MLP neurons of a small language model. Each row is named by its layer, matrix (up: input weights) and neuron, and shows model dimensions 0-63. Each number is 50 + 15 x the weight over its row's rms, rounded and kept within 0 to 99.
After each neuron's rows, "fires on" lists the tokens most often at its 100 highest values on Wikipedia text that the model never trained on. A number after a token or word is its count.

L4.up1851:36 32 76 34 32 56 36 37 38 50 42 40 63 60 38 59 64 52 61 55 79 24 37 37 66 60 69 43 54 42 58 49 81 71 50 53 54 66 51 45 42 48 48 67 33 51 41 51 76 53 63 65 46 70 39 28 63 43 32 56 68 24 14 70
fires on: "." 42, " |" 28, " is" 6

L4.up1877:46 29 57 31 77 34 51 38 40 43 57 65 43 51 78 46 52 49 70 40 55 60 80 52 22 52 16 56 46 70 37 17 31 51 72 39 78 15 42 39 39 48 56 45 53 56 72 56 66 64 48 65 62 70 51 38 75 47 51 64 38 18 36 65
fires on: " years" 26, " W" 12, " re" 8, " Peter" 5, " Per" 4, " times" 4

L4.up1831:60 55 52 33 27 45 20 62 33 72 62 70 79 67 29 34 28 78 50 42 55 47 41 41 46 55 75 24 36 57 69 39 53 17 60 44 53 64 20 49 74 40 47 44 10 20 52 24 49 26 65 65 43 52 45 34 39 60 68 30 55 80 53 54
fires on: "." 39, " which" 18, " after" 6, "3" 6, " where" 5

L4.up1167:45 42 57 59 65 32 32 35 26 62 57 73 66 41 36 24 68 51 15 50 38 44 58 26 21 63 61 48 22 56 61 79 49 32 67 57 79 37 31 56 93 38 43 48 39 47 18 28 58 44 66 41 40 54 21 67 34 24 37 43 35 65 46 27
fires on: " |" 91, ")" 6

L4.up1700:57 68 36 48 30 28 42 43 45 42 28 64 30 72 40 68 45 51 38 56 55 30 60 23 73 41 60 43 44 33 45 35 49 51 40 39 20 49 62 37 20 85 60 56 42 31 51 31 50 60 53 38 30 39 66 74 46 52 18 63 70 55 47 69
fires on: "\n" 67, " also" 12

L4.up452:46 42 65 28 41 18 67 00 30 76 39 54 41 29 79 44 31 66 52 79 28 41 38 47 41 58 70 13 48 81 45 51 62 64 46 23 26 52 62 33 62 40 51 54 51 38 47 38 66 73 64 56 64 37 63 34 54 64 44 48 37 46 38 34
fires on: "Le" 20, "n" 15, "le" 5, " Liberal" 5, " Le" 5

L4.up637:18 20 70 44 48 59 62 47 30 60 36 53 60 67 32 35 62 51 30 54 51 52 20 37 66 35 27 57 38 58 54 40 60 40 57 32 63 48 91 60 71 47 32 55 40 38 46 50 67 59 29 34 41 44 40 65 57 38 50 14 26 65 20 33
fires on: "." 27, " All" 8, " No" 6, " Awards" 5, " =" 5

L4.up2453:73 54 55 67 42 65 50 58 52 28 68 33 70 59 60 75 40 33 55 53 67 72 55 37 83 64 60 09 60 68 39 36 64 39 62 30 31 81 41 40 30 42 78 55 42 38 41 66 68 49 52 75 60 98 41 38 70 43 64 30 47 32 42 63
fires on: " |" 35, " to" 20, " %" 7, " Notes" 6

L4.up2895:55 46 44 57 47 74 62 37 34 62 44 52 46 73 27 54 42 65 49 54 30 53 52 37 51 60 52 51 63 36 35 53 46 60 74 41 49 63 63 16 49 75 41 65 41 34 57 21 54 62 59 68 44 47 59 45 75 77 66 25 41 17 42 42
fires on: " and" 28, "id" 13, " from" 8, "v" 4, "go" 4

L4.up1114:40 41 51 64 38 45 35 49 42 43 47 58 36 78 65 75 43 66 32 82 53 63 25 60 52 76 50 56 43 58 44 76 46 33 59 55 38 37 37 45 60 41 62 76 58 69 51 39 52 51 45 52 55 49 50 83 61 65 27 41 62 61 49 26
fires on: "a" 21, "i" 17, "en" 7, "\n" 6, "ia" 6

L4.up1735:53 78 33 35 30 57 59 54 35 41 58 64 62 34 45 48 52 47 37 27 66 58 39 35 50 81 54 30 31 37 53 58 22 46 53 29 74 60 39 51 61 52 56 55 38 50 13 52 58 61 62 37 39 76 42 18 28 31 26 59 73 69 77 57
fires on: " New" 41, " –" 18, " -" 6, " is" 6, "y" 6

L4.up1922:21 33 38 24 39 70 76 83 71 45 60 59 49 79 36 50 54 86 41 56 66 40 53 53 48 32 35 37 47 66 60 46 48 59 48 21 77 73 38 40 68 36 67 63 32 38 62 42 30 57 46 66 33 58 68 33 45 68 42 53 49 35 40 48
fires on: " of" 31, " West" 17, " New" 7, " North" 6

L4.up343:46 64 53 45 56 38 40 66 39 45 61 43 56 41 63 37 47 61 69 64 31 62 56 47 34 50 53 35 34 49 42 48 56 38 63 44 53 42 52 69 65 33 48 36 66 19 50 46 51 37 45 66 74 63 41 52 63 51 28 80 42 32 53 58
fires on: " '" 20, " can" 16, " do" 15, " World" 12, " NCAA" 7, " does" 7

L4.up2337:46 53 40 62 66 66 56 42 33 32 76 50 55 25 47 46 31 53 58 60 40 60 25 53 39 37 53 57 53 41 51 36 58 39 71 40 59 55 63 45 36 37 36 74 73 27 31 47 43 51 72 49 38 94 50 61 51 27 42 62 57 70 81 47
fires on: "T" 23, " information" 11, " T" 11, " data" 5

L4.up1639:41 45 63 58 34 44 29 62 52 44 59 88 52 21 42 60 54 48 62 61 55 45 42 40 31 62 28 40 42 54 46 60 35 30 54 89 44 52 53 56 53 62 47 44 66 56 55 31 67 35 53 41 53 55 41 47 23 61 44 49 66 37 49 43
fires on: "\n" 29, " to" 22, " |" 12, "to" 5

L4.up1413:47 69 55 60 75 25 16 49 34 52 53 54 55 42 49 74 35 46 46 38 41 59 57 35 15 47 56 54 61 69 48 53 63 38 59 23 48 65 63 40 58 59 35 53 35 49 42 40 71 74 61 51 56 37 50 40 39 39 57 47 20 61 59 35
fires on: "-" 41, " Court" 4, " Temple" 4, " line" 4

L4.up154:41 48 49 40 51 51 58 38 58 70 91 41 41 41 43 67 50 42 62 46 62 39 36 39 44 66 51 68 54 59 50 45 35 43 70 65 26 56 50 43 41 81 39 44 32 16 70 58 80 43 63 40 48 63 56 50 50 37 67 39 44 39 40 40
fires on: "T" 19, "M" 13, "d" 10, " P" 10, " T" 8, " V" 7

L4.up1956:50 41 55 34 59 54 80 41 30 33 73 68 31 58 57 50 68 45 37 42 39 64 39 58 54 62 69 49 30 43 53 31 42 31 60 49 67 33 37 55 51 37 40 45 52 39 55 37 75 34 49 58 52 69 52 63 74 58 56 22 48 74 57 47
fires on: "," 19, " =" 15, " while" 12, " by" 7, " called" 5, " in" 5

L4.up1976:12 59 67 14 46 34 43 45 60 59 40 62 47 27 38 50 60 62 42 54 33 31 44 53 15 51 73 17 61 37 53 49 71 31 54 34 61 29 43 47 41 63 64 60 49 69 51 84 39 27 63 58 51 49 62 57 54 28 44 60 51 71 48 57
fires on: " June" 20, " August" 15, " May" 12, " July" 12, "May" 5, "tu" 5

L4.up3008:33 46 72 43 60 22 60 60 32 66 45 75 52 83 29 16 41 59 28 62 54 53 39 35 39 57 38 27 38 51 51 48 75 40 60 57 57 61 57 43 40 59 54 32 61 57 65 60 82 47 49 40 69 43 67 41 52 47 49 48 40 82 72 64
fires on: " C" 23, " a" 14, " O" 12, "Z" 4

L4.up55:62 64 40 68 72 28 52 65 31 73 65 45 91 34 39 43 73 42 55 53 83 95 63 62 48 58 60 82 37 59 66 43 56 25 63 38 31 43 39 56 36 41 43 50 53 42 40 60 58 45 72 55 33 48 42 11 42 54 59 56 62 66 30 70
fires on: "'" 29, "." 21, "," 19, " Total" 4

L4.up1641:46 81 81 35 70 33 14 18 29 14 30 61 61 50 44 39 61 39 23 77 41 53 35 60 62 68 76 33 36 77 41 50 66 49 47 89 43 26 38 27 57 35 60 57 42 65 26 53 54 50 18 65 68 49 45 71 28 50 44 57 39 75 57 57
fires on: " de" 17, " Li" 12, " 9" 9, " Mi" 8, " 15" 4, " 14" 4

L4.up2626:44 47 39 38 45 69 38 54 26 63 55 75 36 39 73 56 79 71 53 42 27 82 62 60 38 68 60 51 54 53 43 57 42 39 48 51 62 22 77 27 44 71 31 67 60 53 31 45 51 33 54 58 48 71 29 27 25 51 58 64 45 39 24 43
fires on: "s" 53, "e" 8, "es" 6, "'" 4

L4.up1966:51 74 52 59 42 24 43 58 26 37 48 61 61 19 47 31 64 45 59 38 68 47 55 26 34 34 42 54 24 34 49 43 68 36 59 49 66 43 38 23 45 80 37 70 44 42 47 44 63 28 39 42 48 41 50 76 58 52 33 28 29 77 36 21
fires on: "s" 38, "." 14

L4.up1773:51 61 46 37 59 58 30 71 62 54 64 68 26 51 38 54 53 43 63 76 90 32 33 48 30 34 55 49 35 52 44 60 58 33 48 80 66 56 82 54 45 57 69 42 63 44 65 36 51 67 74 51 50 52 32 76 62 34 67 33 59 56 70 68
fires on: " as" 18, " No" 16, " no" 10, "as" 6

L4.up1814:68 57 99 56 37 63 57 53 44 48 58 51 68 73 46 52 36 72 61 40 61 59 22 47 56 34 56 52 49 81 37 68 39 58 46 65 32 25 67 60 42 51 49 66 57 59 46 48 62 48 60 82 31 44 34 63 60 45 50 62 38 52 46 74
fires on: " to" 20, "i" 12, ";" 10, " votes" 9, "," 8, "." 8

L4.up2316:20 54 52 47 47 61 40 66 17 44 58 47 23 78 35 77 44 52 59 33 41 55 60 31 62 46 56 44 44 77 59 54 57 44 63 52 71 33 55 41 59 46 34 35 60 40 55 48 65 22 44 52 42 58 55 58 36 54 42 50 52 50 58 15
fires on: " of" 34, "ev" 6, "z" 6, "ip" 4

L4.up2112:45 50 44 61 44 53 10 44 57 62 41 60 53 70 46 63 38 66 42 24 48 72 56 18 53 34 55 12 52 60 70 62 44 24 51 60 56 46 30 37 30 76 39 57 47 27 37 33 71 66 49 49 14 40 43 30 54 59 75 36 49 62 39 36
fires on: ":" 54, "/" 8, " +" 4

L4.up1323:58 55 36 22 37 61 50 43 22 37 52 50 33 19 65 45 69 56 44 48 58 52 78 62 48 68 35 61 54 54 46 33 48 61 43 43 53 47 50 55 49 43 42 70 54 27 15 54 58 46 60 52 36 90 54 43 63 14 67 65 47 64 63 74
fires on: "," 63

L4.up2245:37 28 62 32 52 41 54 50 42 80 68 64 50 71 56 54 49 69 49 41 37 66 55 65 48 70 72 27 40 44 69 50 31 42 58 66 50 63 51 37 72 36 35 68 51 51 55 32 63 71 52 37 21 57 18 49 30 47 54 31 34 31 34 22
fires on: "'" 44, " canvas" 4, "9–9" 4

L4.up923:47 74 59 23 50 33 64 43 46 37 53 47 50 56 74 44 65 65 58 52 52 66 58 66 28 41 79 56 47 43 63 19 42 26 84 68 46 36 47 46 40 56 45 57 32 23 36 31 75 61 20 66 39 55 23 71 55 27 19 56 62 40 61 51
fires on: " " 100

L4.up715:29 66 51 57 55 31 08 72 34 62 33 80 39 65 28 56 45 61 76 36 63 53 52 46 71 57 26 71 48 73 52 35 23 47 61 84 63 51 63 59 58 57 46 53 47 27 43 60 59 40 58 51 69 64 40 55 50 61 52 42 40 59 63 51
fires on: " S" 17, "th" 17, " member" 13, "st" 12, "S" 8, "in" 5

L4.up561:28 31 62 54 52 47 50 55 47 64 60 63 59 56 23 77 26 40 60 39 43 52 45 51 38 56 39 54 37 39 39 54 63 31 57 68 66 42 48 69 46 46 49 59 49 53 46 51 61 33 43 41 75 46 37 43 44 65 30 38 63 61 14 50
fires on: "'" 82, " only" 4

L4.up2673:52 54 40 45 40 57 45 74 40 32 34 44 43 64 45 36 76 59 63 44 67 70 50 51 56 57 85 41 21 38 64 53 67 44 71 51 93 77 43 23 47 61 40 26 51 21 47 43 53 50 70 58 29 67 42 54 43 59 21 20 66 43 30 40
fires on: "s" 35, "ers" 14, "ist" 7, "ists" 4, " team" 4, " group" 4

L4.up1726:66 46 40 54 61 55 30 60 40 48 74 51 67 18 49 45 41 59 75 29 47 62 40 59 19 67 40 52 52 37 12 57 78 45 39 36 43 45 29 64 51 44 36 36 32 39 19 25 69 51 60 46 53 54 39 53 17 20 42 29 42 47 28 73
fires on: "'" 48, ":" 12, " age" 5

L4.up2086:41 60 66 64 51 51 30 50 54 44 44 67 33 42 52 52 77 60 42 33 55 63 76 18 45 54 64 20 06 55 61 32 39 27 69 63 30 62 53 46 49 52 51 48 20 35 59 48 59 67 57 42 16 40 45 69 54 33 44 36 61 38 46 51
fires on: " |" 92, "---|---|---|---|" 4

L4.up1826:51 43 35 57 34 50 69 38 40 55 52 38 23 84 55 45 55 71 47 41 37 47 36 59 51 73 27 08 65 68 46 57 27 35 30 54 50 53 52 56 26 61 53 28 45 32 48 52 59 51 57 52 47 49 56 56 50 61 50 24 59 87 72 44
fires on: " A" 32, " S" 11, ":" 10, "s" 5, " The" 5, " under" 5

L4.up2669:69 63 51 35 21 70 40 51 28 38 64 42 54 76 70 66 76 37 59 42 53 67 49 49 71 24 43 43 36 50 51 35 58 48 49 53 46 30 62 44 65 27 40 64 38 63 41 52 46 57 59 50 47 60 64 28 33 41 42 34 44 57 79 62
fires on: "s" 49, "o" 5, "man" 5

L4.up377:54 38 37 44 37 39 83 64 21 40 61 44 30 65 43 46 61 63 48 44 30 53 48 32 34 18 42 70 52 60 79 41 53 36 82 56 36 35 56 42 42 47 28 78 41 26 18 41 51 55 49 39 40 60 46 44 44 49 20 56 66 80 42 69
fires on: "===" 29, "de" 7, "d" 7, "19" 4, "ed" 4

L4.up2886:42 65 67 41 58 67 48 48 43 85 46 58 33 61 55 26 61 39 47 78 55 36 71 52 37 39 21 86 61 50 42 42 74 24 63 57 67 58 66 18 67 69 65 43 28 53 38 34 61 08 62 36 47 48 42 17 35 44 37 47 65 45 57 41
fires on: " end" 22, " second" 21, "?" 6, "term" 4

L4.up2959:60 70 44 62 59 51 23 74 46 74 63 72 28 51 23 44 54 43 70 54 65 44 59 70 46 53 25 38 57 48 63 30 54 47 55 52 49 51 41 47 68 68 31 33 69 43 38 71 61 72 51 44 24 71 44 55 60 56 42 50 57 54 36 51
fires on: "ed" 37, " Later" 5, " later" 5, " down" 4, " afterwards" 4, "dow" 4

L4.up1235:57 53 36 47 57 53 50 46 26 37 43 49 63 44 64 59 58 64 46 65 49 79 41 60 62 46 34 54 61 64 57 37 55 47 49 63 43 44 64 46 67 36 48 59 24 60 45 57 55 70 60 65 63 48 33 52 44 34 50 70 55 50 86 37
fires on: "." 23, "o" 15, "y" 13, "Y" 10, "w" 5, " before" 4

L4.up1872:99 28 48 62 47 62 32 51 66 32 42 51 62 50 43 64 30 56 40 59 71 61 66 51 57 51 47 27 57 56 78 85 89 63 32 31 41 61 66 26 44 52 48 45 36 45 34 68 64 29 75 53 41 49 23 41 21 33 42 28 42 55 45 59
fires on: " can" 20, " Go" 15, " Men" 6, " it" 5, " go" 4

L4.up974:17 61 51 46 23 39 43 71 30 61 48 43 56 25 47 70 50 64 33 85 58 51 42 54 26 75 42 24 57 65 67 32 32 23 36 42 58 57 48 49 45 78 53 54 51 17 45 32 71 45 39 48 43 53 39 41 83 59 47 43 49 67 57 38
fires on: " |" 41, " which" 6, "tel" 5, " place" 4

L4.up2572:37 43 54 50 19 81 45 48 36 64 44 54 40 72 30 41 67 57 35 25 31 61 63 29 38 55 99 35 67 60 75 40 36 51 62 51 60 55 46 17 57 69 57 59 34 42 37 47 64 73 63 83 71 71 65 37 59 50 61 76 54 65 46 66
fires on: " and" 50, "." 9, "g" 6

L4.up1706:42 35 50 42 69 44 37 74 45 81 53 44 43 62 52 27 69 82 32 56 69 45 50 49 67 98 69 26 64 74 65 64 39 55 56 58 45 32 30 42 34 43 27 35 46 37 50 52 29 54 28 54 49 74 50 57 78 39 20 59 37 30 41 63
fires on: " 0" 28, " of" 9, "in" 8, "tter" 5, " |" 5

L4.up1803:64 39 56 41 55 70 55 41 42 53 44 62 53 45 63 65 60 49 45 63 63 85 49 45 38 24 35 35 71 55 45 43 34 26 37 96 80 34 59 45 54 43 59 38 46 39 44 44 52 17 49 62 80 45 44 79 54 44 51 30 57 59 46 63
fires on: " No" 29, " no" 9, " only" 8, " Inc" 6, " Sep" 5, " Or" 5

L4.up267:44 34 56 04 48 41 59 64 54 44 96 73 45 85 37 59 61 37 28 31 99 28 29 37 52 26 68 30 59 42 32 69 37 63 50 50 63 33 68 48 35 58 25 60 69 31 57 72 76 37 32 52 60 50 15 24 53 23 34 69 44 69 53 64
fires on: " I" 48, "I" 13, "you" 4, " Ish" 4

L4.up3044:39 27 56 74 54 57 49 43 30 69 68 46 44 34 35 14 46 83 49 22 50 62 61 42 51 38 51 58 16 47 78 61 41 55 68 04 54 45 73 25 64 53 65 52 37 44 39 28 62 45 45 28 77 49 26 49 64 46 46 45 14 44 46 42
fires on: " and" 27, "." 14, "lu" 8, " selected" 4, " participation" 4, " University" 4

L4.up2303:77 53 71 55 61 61 39 42 53 55 49 57 46 46 47 59 81 74 60 59 55 51 61 28 38 65 25 50 44 54 53 47 44 45 57 53 41 50 51 26 51 37 18 27 58 61 37 18 56 39 79 62 65 54 61 40 22 27 35 41 83 37 58 48
fires on: "," 39, " it" 16, " Go" 6

L4.up2472:42 52 43 51 69 27 41 29 50 75 61 41 22 42 51 60 46 65 55 52 72 62 62 22 64 33 32 32 40 57 61 60 45 48 55 42 65 35 44 70 58 50 73 57 46 33 43 55 58 32 53 73 61 61 33 37 72 57 05 45 65 57 57 50
fires on: "===" 42, " ===" 10, " \"" 5, " ==" 5, "{\\" 4

L4.up1419:50 52 53 51 53 49 39 30 41 39 41 58 52 19 12 49 77 49 25 37 57 36 58 21 32 46 35 45 68 58 51 74 42 18 54 50 37 31 55 44 51 53 63 68 43 30 41 40 25 38 51 53 30 70 38 41 64 59 21 69 50 79 37 78
fires on: " also" 34, " only" 9, "ze" 6, "al" 5, "ma" 5

L4.up896:66 33 54 28 54 84 59 56 47 87 65 31 40 27 57 42 72 65 55 48 54 28 49 74 30 46 58 50 61 37 50 67 32 58 67 47 51 54 46 62 38 56 35 35 25 58 43 33 57 55 55 57 31 57 36 32 56 49 54 36 38 60 81 54
fires on: " —" 34, " how" 9, " during" 7, " like" 5, " due" 5

L4.up2197:42 43 37 54 26 46 44 49 05 51 64 51 56 58 56 35 70 77 62 61 25 58 39 43 44 38 70 61 48 74 46 41 37 65 46 52 46 44 34 50 59 52 77 14 09 14 37 47 43 63 57 43 58 54 32 47 47 59 49 59 50 60 38 41
fires on: " |" 29, " on" 20, "," 6, " first" 5

L4.up371:67 49 57 51 44 44 31 61 20 62 42 51 43 40 56 35 54 56 52 49 29 59 40 55 42 52 24 52 23 33 61 45 77 41 53 44 81 37 45 60 70 55 71 42 47 06 18 70 63 23 47 62 55 64 53 61 41 41 40 69 44 58 28 57
fires on: "'" 30, "os" 14, " on" 12, "-" 4

L4.up1699:29 33 93 37 55 53 55 49 34 38 30 54 46 41 74 44 70 39 46 60 45 61 54 48 42 51 68 62 32 31 49 69 41 21 56 56 53 30 23 46 55 61 72 49 16 46 07 36 51 73 73 44 41 53 40 67 63 52 26 59 28 35 53 61
fires on: " " 100

L4.up2366:49 28 64 46 46 59 44 51 24 46 48 66 30 46 52 33 35 66 52 61 75 43 51 45 30 44 23 45 47 64 46 29 35 41 35 67 40 54 24 46 48 45 58 61 25 82 70 55 54 46 27 70 52 74 43 60 47 42 14 59 51 35 55 59
fires on: " to" 31, ":" 14, " T" 9, " not" 5, "to" 4, "ve" 4

L4.up2838:51 31 51 58 58 50 36 57 53 59 42 36 35 31 56 55 62 77 53 53 29 71 67 54 61 27 69 35 43 55 68 23 28 44 54 60 41 66 41 42 38 47 32 65 53 27 39 34 58 30 39 50 31 36 48 44 61 59 29 61 40 65 48 52
fires on: "History" 13, " Great" 10, "U" 9, " Year" 9, "ichi" 6, " career" 5

L4.up2781:47 43 43 23 50 31 25 37 52 76 59 84 48 35 11 51 42 67 37 46 36 56 46 49 61 41 43 40 45 48 68 80 32 29 70 66 34 15 45 53 43 58 59 58 16 35 54 48 63 75 69 52 57 50 69 45 57 22 22 51 18 49 45 74
fires on: " to" 22, "-" 13, "–" 11, "quan" 4

L4.up754:59 58 47 05 42 47 52 62 54 56 50 60 50 71 49 53 54 63 24 42 40 56 44 29 60 59 59 30 59 36 74 56 41 53 39 34 45 67 47 21 49 74 43 42 51 25 62 15 38 59 30 57 54 54 56 38 69 48 43 69 49 69 55 47
fires on: " New" 57, " El" 6

L4.up2913:45 49 95 34 51 49 47 38 54 60 56 44 59 54 62 20 37 30 49 56 52 52 20 61 23 54 44 31 34 43 50 58 67 53 60 50 69 44 34 51 36 51 48 39 39 47 76 60 66 29 34 97 25 74 39 65 67 70 31 36 45 50 53 53
fires on: "'" 40, "er" 5, " or" 4, "th" 4

L4.up1697:35 43 41 04 51 31 70 38 40 50 79 51 45 58 44 50 57 32 56 62 74 53 24 26 26 50 66 48 53 39 68 49 66 75 65 49 48 42 62 45 50 41 65 54 43 47 62 67 40 48 45 34 36 59 40 71 55 57 32 60 71 27 56 48
fires on: "." 29, "ir" 9, " Paul" 8, "er" 5, "ri" 4, "d" 4

L4.up1588:57 30 73 52 43 45 44 57 29 68 39 52 60 41 67 67 35 67 56 62 52 68 71 64 46 70 15 60 41 39 78 36 66 25 49 48 61 45 65 58 65 42 59 69 52 56 43 39 31 36 71 73 67 54 52 27 42 55 34 61 44 45 41 43
fires on: "n" 15, "e" 14, "s" 10, "er" 7, "on" 6, "ers" 6

L4.up1078:40 51 72 60 38 51 36 62 56 49 69 53 38 55 45 47 38 47 33 62 45 65 73 38 14 34 55 27 54 85 35 49 48 27 50 62 54 35 15 58 73 28 43 31 35 39 49 21 52 61 35 54 74 44 35 62 58 63 54 39 45 54 53 51
fires on: " |" 82, " Azerbaijan" 6

L4.up2958:79 85 59 32 39 61 41 54 23 37 73 35 41 66 55 35 49 66 35 35 50 87 47 55 59 15 76 47 38 60 71 20 50 47 86 73 44 51 54 61 46 38 61 49 39 18 06 50 48 69 59 74 23 64 44 50 39 57 60 71 58 52 45 48
fires on: "s" 58, "is" 9, "'" 5, "," 4, "ensis" 4

L4.up901:24 48 50 29 33 70 74 43 50 36 32 48 45 45 24 39 62 41 35 47 59 60 56 57 63 55 45 22 58 50 60 47 40 31 45 55 52 42 48 26 42 60 61 63 29 33 53 41 66 52 48 51 48 41 56 30 41 64 54 59 42 51 54 32
fires on: "s" 28, " des" 8, " for" 6, "'" 6, "ar" 6, " human" 4

L4.up2584:39 49 65 47 39 44 52 54 23 73 75 48 70 50 23 30 46 57 22 36 58 74 46 26 36 37 60 42 51 53 52 46 40 14 39 26 53 44 70 23 44 40 44 61 23 47 19 50 54 57 56 57 77 44 31 53 71 52 48 69 52 67 27 52
fires on: "s" 49, "2" 13, "3" 7, " medal" 6

L4.up0:55 45 55 87 65 51 60 45 53 29 53 47 62 54 48 54 82 36 59 58 52 42 66 81 57 76 30 60 38 50 49 70 56 48 49 24 66 53 81 44 51 67 57 40 75 69 48 35 51 30 62 75 43 65 48 44 58 55 41 60 71 53 57 63
fires on: " it" 15, " Votes" 15, " It" 8, "cha" 5, "es" 4, "as" 4

L4.up2788:56 53 33 57 44 40 37 56 55 58 54 44 59 61 43 75 42 52 58 32 63 62 38 38 74 39 63 66 35 41 41 58 59 38 62 50 53 47 64 26 56 67 66 51 58 37 75 33 78 40 46 52 68 64 30 34 33 46 26 46 77 65 36 47
fires on: " ===" 36, "===" 16

L4.up1619:54 62 39 76 56 67 67 39 22 21 47 52 58 69 61 39 50 61 29 41 59 49 58 51 77 40 39 37 32 39 58 42 42 57 65 22 06 41 53 65 28 82 73 54 68 26 48 72 69 63 49 68 58 70 40 55 41 44 47 71 36 65 70 60
fires on: "\n" 100

L4.up1921:44 43 63 54 51 49 35 68 52 61 79 62 49 61 59 48 68 51 09 50 40 27 22 66 41 48 26 55 73 71 29 80 80 39 63 63 40 36 23 31 32 51 89 53 46 47 53 20 77 45 40 79 58 41 44 77 49 42 55 46 50 78 42 50
fires on: " an" 15, " as" 14, " well" 10, " in" 7, " for" 6

L4.up1712:63 36 52 52 44 59 41 51 36 81 83 39 54 75 42 46 59 61 48 44 65 44 41 54 26 59 22 52 55 45 82 71 34 35 71 65 44 53 56 61 60 74 47 48 54 53 41 37 51 46 54 78 59 51 17 35 47 51 33 53 34 55 60 51
fires on: " it" 50, " that" 7, " them" 7, " me" 5, " I" 4

L4.up1563:31 60 59 76 67 55 30 40 43 34 36 22 51 67 36 53 49 39 45 48 49 46 33 31 64 58 50 34 60 53 66 28 47 46 65 69 67 61 52 67 38 35 39 61 41 41 70 55 61 55 40 62 36 71 52 71 56 59 66 61 36 57 36 85
fires on: " L" 22, "." 15, "op" 8, " round" 5, " age" 4

L4.up2416:24 38 45 56 50 58 52 56 53 57 45 72 30 49 43 79 56 50 76 42 49 49 39 64 64 45 59 36 37 66 51 59 46 49 38 66 52 31 48 51 62 34 48 49 17 56 39 26 60 41 76 43 63 25 44 23 27 60 48 37 37 44 48 48
fires on: "'" 43, ")" 8, "z" 7, "," 6, " km" 6, "m" 4

L4.up660:36 49 38 59 67 41 28 20 43 76 46 51 41 52 69 50 64 47 53 44 66 48 46 44 81 49 82 28 54 70 52 76 42 33 45 78 25 56 30 36 46 62 56 31 08 38 52 58 51 50 31 61 70 45 55 56 46 39 49 47 57 57 49 40
fires on: "'" 56, " on" 12, "-" 4, " to" 4

L4.up1936:51 38 70 60 32 54 29 38 63 39 35 61 63 71 33 59 84 65 69 41 68 52 35 62 52 48 52 57 64 70 58 49 61 27 41 50 79 49 49 26 59 43 79 37 64 48 68 33 33 57 45 59 53 64 44 64 55 44 46 61 48 51 50 74
fires on: " or" 37, "ing" 8, " project" 7, "." 4

L4.up2992:38 63 65 64 62 45 38 43 44 18 32 39 61 33 48 66 83 52 69 39 44 50 44 66 33 51 61 27 44 31 47 40 65 16 88 51 72 38 55 50 49 49 50 62 48 38 45 30 54 71 52 67 77 39 46 51 68 48 42 50 67 38 72 66
fires on: "'" 28, " W" 15, " " 8, "3" 6, " TD" 5

L4.up1441:39 27 47 38 61 44 05 39 24 40 62 42 63 70 57 32 61 66 27 38 58 72 80 54 49 78 29 57 46 37 45 40 42 28 48 49 62 55 44 46 76 60 69 58 30 38 41 47 46 58 50 79 47 31 56 46 39 34 43 59 51 47 30 47
fires on: " |" 43, " another" 5, "final" 4, "–9" 4

L4.up669:50 74 40 57 39 44 48 40 42 81 51 48 47 71 25 42 41 41 19 59 53 57 21 39 57 84 38 48 52 50 25 35 27 59 65 57 38 81 33 41 46 45 55 64 35 53 31 38 61 56 90 66 43 89 64 17 73 49 14 49 26 27 59 68
fires on: "\n" 57, " |" 5

L4.up1298:61 50 53 18 60 21 33 29 63 82 59 54 48 29 39 53 61 59 49 50 59 62 49 84 55 44 35 57 43 60 56 45 11 50 56 55 49 69 52 62 67 50 44 49 43 59 65 71 47 49 42 46 44 47 61 60 40 94 40 29 75 32 32 42
fires on: "th" 30, " —" 24, " United" 9, " 2020" 5